config = dict(
    activation='swiglu',
    norm='rmsnorm',
    norm_place='pre',
    norm_eps=1e-06,
    qk_norm=False,
    bias='none',
    lr=0.00794,
    weight_decay=0.0,
    train_tokens=215400000,
    steps=6574,
)
MLP neurons of a small language model. Each row is named by its layer, matrix (gate and up: input weights) and neuron, and shows model dimensions 0-95. Each number is 500 + 25 x the weight over its row's rms, rounded and kept within 0 to 999. Numbers have three digits each. A neuron's up and down rows have the sign that makes its largest values positive.
After each neuron's rows, "fires on" lists the tokens most often at its 100 highest values on Wikipedia text that the model never trained on.

L4.gate229:491507509475495514465484526529506534484489518501535525513451466534461508469524447467477475495538482516496462527481488533505508520468493488469522477491489514516471463467543516506519489511460488519501476499443515522551492458514505552522518524460504485511485489478529489506524476491489533474
L4.up229:469472484481482554430516502570481543449540491524465545517489489480468514499496466477515537482470474507497488522499494490506563494540463478512520498487495479510483473488528518521466486535496468426495504481489497529471519492477494537544512491483498494501516487497540555528524476511470519490
fires on: "m", "z", "ol", "n", "ass", "ok"

L4.gate126:487495509534520523474490451526541523502507541498503501488511476510508483428458472497459486467533485478524452553481471514494496525509495485503486506480503472495497521474482532534540484489532476528501488504504556501534520447508498520502437494480484517519496470507545480517499450518483536489
L4.up126:495503523538480558434473464525517522512487518518504490493490447527471510434501511508492485467503494495503459524505486524513536513522485488468461509456507502450487505486548517451480540473520514494520484532525480499547519525487483496503466508461504513477498555493523470489512507496502545470
fires on: "ar", "in", " in", " Kar", "m", "k"

L4.gate629:499508467477473510477507449500473535532514522535526448516486490527471485501447521499515527528515476475525520503503488524507505468493469475483517483513483487526485478502491468554513470546524521517474522521517525494534538493481464504503516501500478501479560471459477506500503528483508495453
L4.up629:505473498462482493507501511484482471464494479539494536490470477494495467480544471476523442488486496532456539483476485531522510493461484502492498495531515483487443489496480458495506487524538505542447514507504509463508539537539474491491534492502530504513536478476479489518518478447516556477
fires on: ",", "l", "m", "an"

L4.gate48:486487479463534531545521551464479498465456526528494492483521471554494483505475511494504434475495462494472515492487539440522488489493479453504500458476500519524490490436487499494497509515545490489495495497472513517471509476484449513524516512483500498426481508475522503527525504543478524495
L4.up48:492507485457537512493532474488480506524518475508494498483510505524498513468520478544564512505472517478509470534508490497510514545536490527511488530484522521512510537471529452497486465489435465456484419492492506503527518500526475468505514542512450502485493503500480498523498469529498468479
fires on: "p", "ul", "l", "rop", "al", "-"

L4.gate499:501495467523540500464537508532446538496507505528505498461466476498471509494534523509534486506496537526460507499479504534503530507491496527485490523476480546487487501512531522524523526547480537509491507475512510468485512499465528501549502558461507524483500492494492447499545480547506524477
L4.up499:519483499518554527458527504484472475476504483522507478512502491492496479459517525533524454490473493520504467513556490512510520481465498530489488508527499481498497499488486512502494532480493529488514458529464476442517479492508473501523531512498459459501521482474486530521505517486502481518
fires on: "l", "m", "h"

L4.gate17:509496507499499554496513501497555503479478469500491515485465530491442571525482513511498510494504527507476520517530492475493485477483507522495512518507487468535524506487465521463453505511439531516506521560500485473506421464484467495508466466517496488483504485546528480532469499465525453495
L4.up17:509499498479481501447541476475518503517534532498526497487477487499529475489467487505503519537505526543523474475493525488522535553456538481532503478472472485496492475458501482518497479469519539502511488491485498547511496432536488532453490516547493464483446479496514511495507502472472509509
fires on: " of", "n", " not", "t", " for"

L4.gate300:457496536464489481500511519481489534503482502517501491489542472485546581519529525497484499504487463476469475507502537490502456490550467506498471523493489502507460530490514497491481517521474429530464498517467497482515528505503505503517471544449514493489476511525506482498495527491470484504
L4.up300:504504586480508504516462485458474554509489529519482501514481503503468492547478501458493483534465470488514496479530505485511449456506513534512528493477497548505485495529526500478482515441479539503503453502502485507488468522468498485466502481495495498520447489507533508482508457503480544459
fires on: " of", ":", "|---|---|---|---|---|---|", "===", "|---|---|---|---|---|"

L4.gate473:492499498511488497509529545506483528546498482529554527508489490539497486509532527544464518492504511514492477481491521495471519495503505478526472469488504516499496522525495468450551535536516489531467558493506486490494465507514510502487484469472506485516494485541502505507526529498541493467
L4.up473:476539482499522543510488482520509505478525482501481511514533502517486519525493500528512525472515471550484503437482484537472454479524509497506545520537496479503494528470520509476483492534502500486509512510544483459480505508523517468526464513437512511496485488532479524530481445500499499438
fires on: "\n", "0", "tr", " tr", " it"

L4.gate109:490506456525535490522516542495540553535500447523513525452503463505492492513528518437463499488517524528517516510512528532453504516496503511536505538463498508479512542505517493531483472526452518519477469489495500490508465496506518487519499514530486502508459454479482508477539516537505522494
L4.up109:480475473504538567474486494495485504498503526517526460508496475481525474563514489463474498500518528482561475511496482516460518489472461495493494503457477468504517499491457508530518541495500492496564469499521501486510521489471532545518482557491543526509514523458468496539529489468530484488
fires on: " of", "w"

L4.gate408:508455488470501500506458524499512483519536489473494514540507497504523520509526467491524483511460473476505540518455498491444524503532469483444511492525477472448497493497512483471534482536503470496513467518519493526505538505550572466485511450497480475476510536510485523482515506478520488469
L4.up408:497486506496528500552479534485466502498527487494496506531509491527504490493514461491541527530524478545449482501507525485475499433487461530530531494526503540484511501504495501513493491550539554515554475478508471547467495534535514479546486520502525515463513474533471499500527474505500503468
fires on: "\n", " •", "I", "H", "err", "0"

L4.gate686:486493520512474573509444475498514494478504541508517452482524500546513495570484490500507534487482461538469490509549545459518486491509514469546504539455503517506515478485523494498491498511523530475437498488499492484509498479498483528513497502501496511468521505520521491437466533469486527500
L4.up686:506562501487527550486498495451485512476494515548513474485505481491479540538500510475553513473456509506465471488487511512509521496487477488480482529547511464514542543476519491480476514485515515510469486489482465522486513468485519482477454495467492467428495499506543546516478510441530507503
fires on: "t", "s", "arg", " $"

L4.gate450:490540520477519499505509515493472507524496464508519515518478476491509513465512478519497475540519517504433513535469493474490445448504469492481498502504476487478552505500488533514507499546452536547523521498498499515457490490504532512509502524458484543477477494479486490484528468494535522517
L4.up450:487508500486517542476515482507508513505498521493493490470484501507506459495513496533491490499480487488545515484489526480452520476515433509522447448496540504488515488493532498503485501450474514451490479554525434517493508480526520534459518491468517485529490515504482514485503518509500506534
fires on: "-", " place", "st", "c", " short", " Time"

L4.gate636:472520520511491499506495505490475545516548479496499496525516532536553499488468517504502482504471494519460509542482470489537425502492502488492477457503500452500497470489487515495524526543488508513502530536506463478527535452504493521491486489528512505506496485481513493444492481514522499540
L4.up636:489470531478479462500492449511542492514505491470491539503537473505495525485504553525474524470466509540495488519477487508486554461524518486462547510493505507494490505504492511495514490485483528459526486502469510488496493473514508539521493483460583480483481527453534486500467477515504514511
fires on: " con", " st", "c", "st", " |"

L4.gate84:464498502527492490464522478479517513495503463511499487475501498496488528522498516503474523505488455473542465540513502526469456516500432514488506492471451527480525496487482540489473433507497481540470486488525509509494506527487519543462483506464512448492526456522514544517513485506483525522
L4.up84:495449473522484475501501502484514473452519484523524501478530523455448501518489505519497480481507475479475488527505461516527491510462524510544502465509468501494493523473510486448493490474502543513477483497551581484471538521509488515496513495484481492469517507479511472498540475528478546491
fires on: " d", "-", "if", "emb", "f", " sp"

L4.gate38:484487482486543487539470526473473483537528501521523477489467494500504520520457547514530498522456485498479500508508512543471517488502485508523477517454455505499506460501489495464441491509525479512504491535456497502523447490526527507492470493509497488526474481507508485498501500496488490486
L4.up38:503451535486517494503481522504471492525529520496520477452500529488498485516510513497520489515484483466458520517539481519486548516500484515513558463507480536507508532569455482504457494536492505518507443497510491551524524470491463516514470490545497477532461438493507495500530459485504487467
fires on: ",", " of", " New"

L4.gate718:495511518532498482500541521524512538495501513486455521509467483507501534514488512559525491501511504479526540493459482525539518474494415536492506493518469514528466526512448498518465442502539501497506442453493474497524514478528471493490496495522526520501463500472483479511494489494521525488
L4.up718:535507482480523493454505517501510473524501534495451514517495483554520476475513507491482492507518477496566485517480447518515509503480457491460523492554501496457490518493544451546487456461484509473497542497515507513467525491535501512469470488534480465531537557538496449513517511506519478532
fires on: ","

L4.gate53:464469471555513506556505476486509465516490491496504532469510489445492528531485512489510479492457522514523502500550477490463492496452514464530521473546510519543489472480525513518514523492477462494494466482517487499471427475490511512471463493509509520516478512489504484507491534529543494515
L4.up53:534458496470520551496501456538537510543517485493508470501481506508522522543462524506478474503526495470490513491463510513501485466455500502442516530506538476511497542494499536487555519477547508497492508508481513466495488532467514533454482467480497450564521551502486471478470494504493505514
fires on: " cl", " qu", " num", "i", "cl", " open"

L4.gate746:475506473497477472515501507541547497504541463501455509510492471493520507533564490467482497521524520518472496513506478479519515498510530540511440507532483492484493496527478492490511521513515498559501488508513483513497484477498552493545461492492521533487493493572474483489490526495540527542
L4.up746:464470489455556516517480481533495546450502501493510479465488509491517500465438536511501466504537495478511449507509512455501541512501510507493491475520485453514549457549492517507540459502518516506494460498496485488508491485473450524485486469534531440483515498497503511520490489529499501533
fires on: " f", " qu"

L4.gate562:489452497482529487503514497511535499465532512519471509540467445492520530501520521498496496489504489497466485503500503456532519474544498514495524475501534520515440456555506478469450519501504501482540508492488467499530497502447519512487499481506497477487523491467500472496489479482499536502
L4.up562:480478548519518494532502479480500530470481500467487522518521471450529490514532538533516474479512485561497489523507508523506481486493555526458510492516505508525452481516514523496471502467500507483532487475467494523530481489534522488500495523467457501508501533464505508486492527499494472517
fires on: "ing", " of", "ating", "t"

L4.gate249:519548516514501498491458503549514503546453532498491528535493467545512519520472501527478523492495517512469501500495513522487505499498447451531515511473483481512474534495525529488487503504484493463494464484510481464543532467527465515520477562493495541473527514514521483506488511481519518561
L4.up249:473513513469504514487504479496482484496458486485461534478522459503506495504495506483494480494473506506523544466505491507503486494477510471549487545536454472507519465484538515501543495504476477496574521473461490500515506456558475527491476490495513497497461538482505503483486493541500505485
fires on: "ent", " f", "ate", "cent", " inj", "omet"

L4.gate669:458503513485509494462469545531535482528509541499460485477529507505511480509495503509512498505519470450538499472489488462517521485485538478502555479480485477516488483496515484518526455458515531519522496488464491493510511495515499502516473453493531512488505515464526477498489505534454476540
L4.up669:465516505504512535483488466475508486517499512529527495526508470503471508504524515497508496478511507485518516477510505483523468478467489508514557446496518514537511499513530481511500482526469551475508512471549504479522494484526493540436521512518457526506515475471485473507515519480529550478
fires on: ","

L4.gate757:488537522492517469498508516474532502499495492456450516486473474532536530499531515505495497502542477513541489484520495496491531534526481506501480504480461482503490478488465501483521501460482497527561482528462524498499461484538518490478507486515443530516515528469485444525467500513475509507
L4.up757:492492498487533485525485508469552500513485562497478527489477448516540471560532509485509465460466416497533501502504480530489511525508460524545513507472488509491530464489469502508487447511463484470485475478495501496468488501494504497519523509485507484522523493475506507461509497507510522525
fires on: " of", "us", " among", " Mos", " Mus"

L4.gate461:463506453467521542486456494495527494511519528521521476503499514485508522547479513514506491521531521487494524427492475525512502473491531545527472442486466491545516513529480486489443541500497494523475518499506436504494492482508535505504490471536505466507532485481537497492531518512480492484
L4.up461:500472484470510517477500483490475483478527492507520463529526472529532509456441492544496469542529484545501535468536479515473495502488470465523508550476534506522539468477495478507478493512473503508530528524503466483487539487510484518539496477530502508506497484469516489456505473525502493452
fires on: ","

L4.gate570:463495496477501501482441470483476566532490466496538482523502525495520527526510555517494507485490492499538490519526528495439486486523491529545527525468477535464474522500523527486539538501525489507483519492516480550524504504512463528486518498476491479461559504497483500503493523508510499516
L4.up570:451493465489513574475446481469502488495479476530514519468520487526483524506478542490503506510503536543509540480492509490501506488507514533480524525536499504472509546510462499495484493510506484507503561496477476509503486504500486536476531524484531477505513469493482431476509477522506468530
fires on: "os", "at", "s", "iz", "duc", "us"

L4.gate493:505523498500506503513434482520505524487504508560461517510471428494565521575543539469504528491521492463505497507491501492590476495559461501483532501530502495481500494515523474514495497467557526473515564513499451475519510490466479489512516446463501499498525491510497500509535449503487488534
L4.up493:487480505498509497482512482455531461470514514460480534474440501459515510499444512489502508536488453569498459494534549497516467542547486502521483473487487503517482507534529502452490523472498500488457514458498462513485474546521499511554550469516518499490506487481519449501489504480507514494
fires on: "ign", "ol", " impro", " Pol", " sol"

L4.gate548:469509500504495504515512507500506511447518464498489510468513468544563485497517548497478470491517487508505507503505462530518474464518534489534514451549460450469465479462495503516505515454512493513503512454518502497500529541484519476478490552499488475462480481507484462480475532524523487514
L4.up548:538535511540505514509484501495483508516538489484467449475473471473516505468530527497463455471478472457514510549471516508480491527471504458470485480509547519522490542502511502492496560488486486508482491462521480508489492527483467488489536523543474500501507448509497511507466533499535493512
fires on: " dec", " not", " Cl", " both", " turn", " either"

L4.gate400:506477490485475506492478488548479558491471528502505490477461489549449495483501550499479506505504500496561462481500466487504508465499478502525500535437547495527476480475520486522473477502484481534504469492540473508492548490486494481489491527508481501497497484511480476507571530473441493542
L4.up400:523509529491550549441509481477490478500459500526532519495490493478513506512494485475523514501480494492487493505493543492530479513524452495494506525526514439514479497502507526530477489475501479512539472538467533511486516529489492537512500569544478506494510516488485530508509512508508476488
fires on: ",", "ab", " of", "m", " that"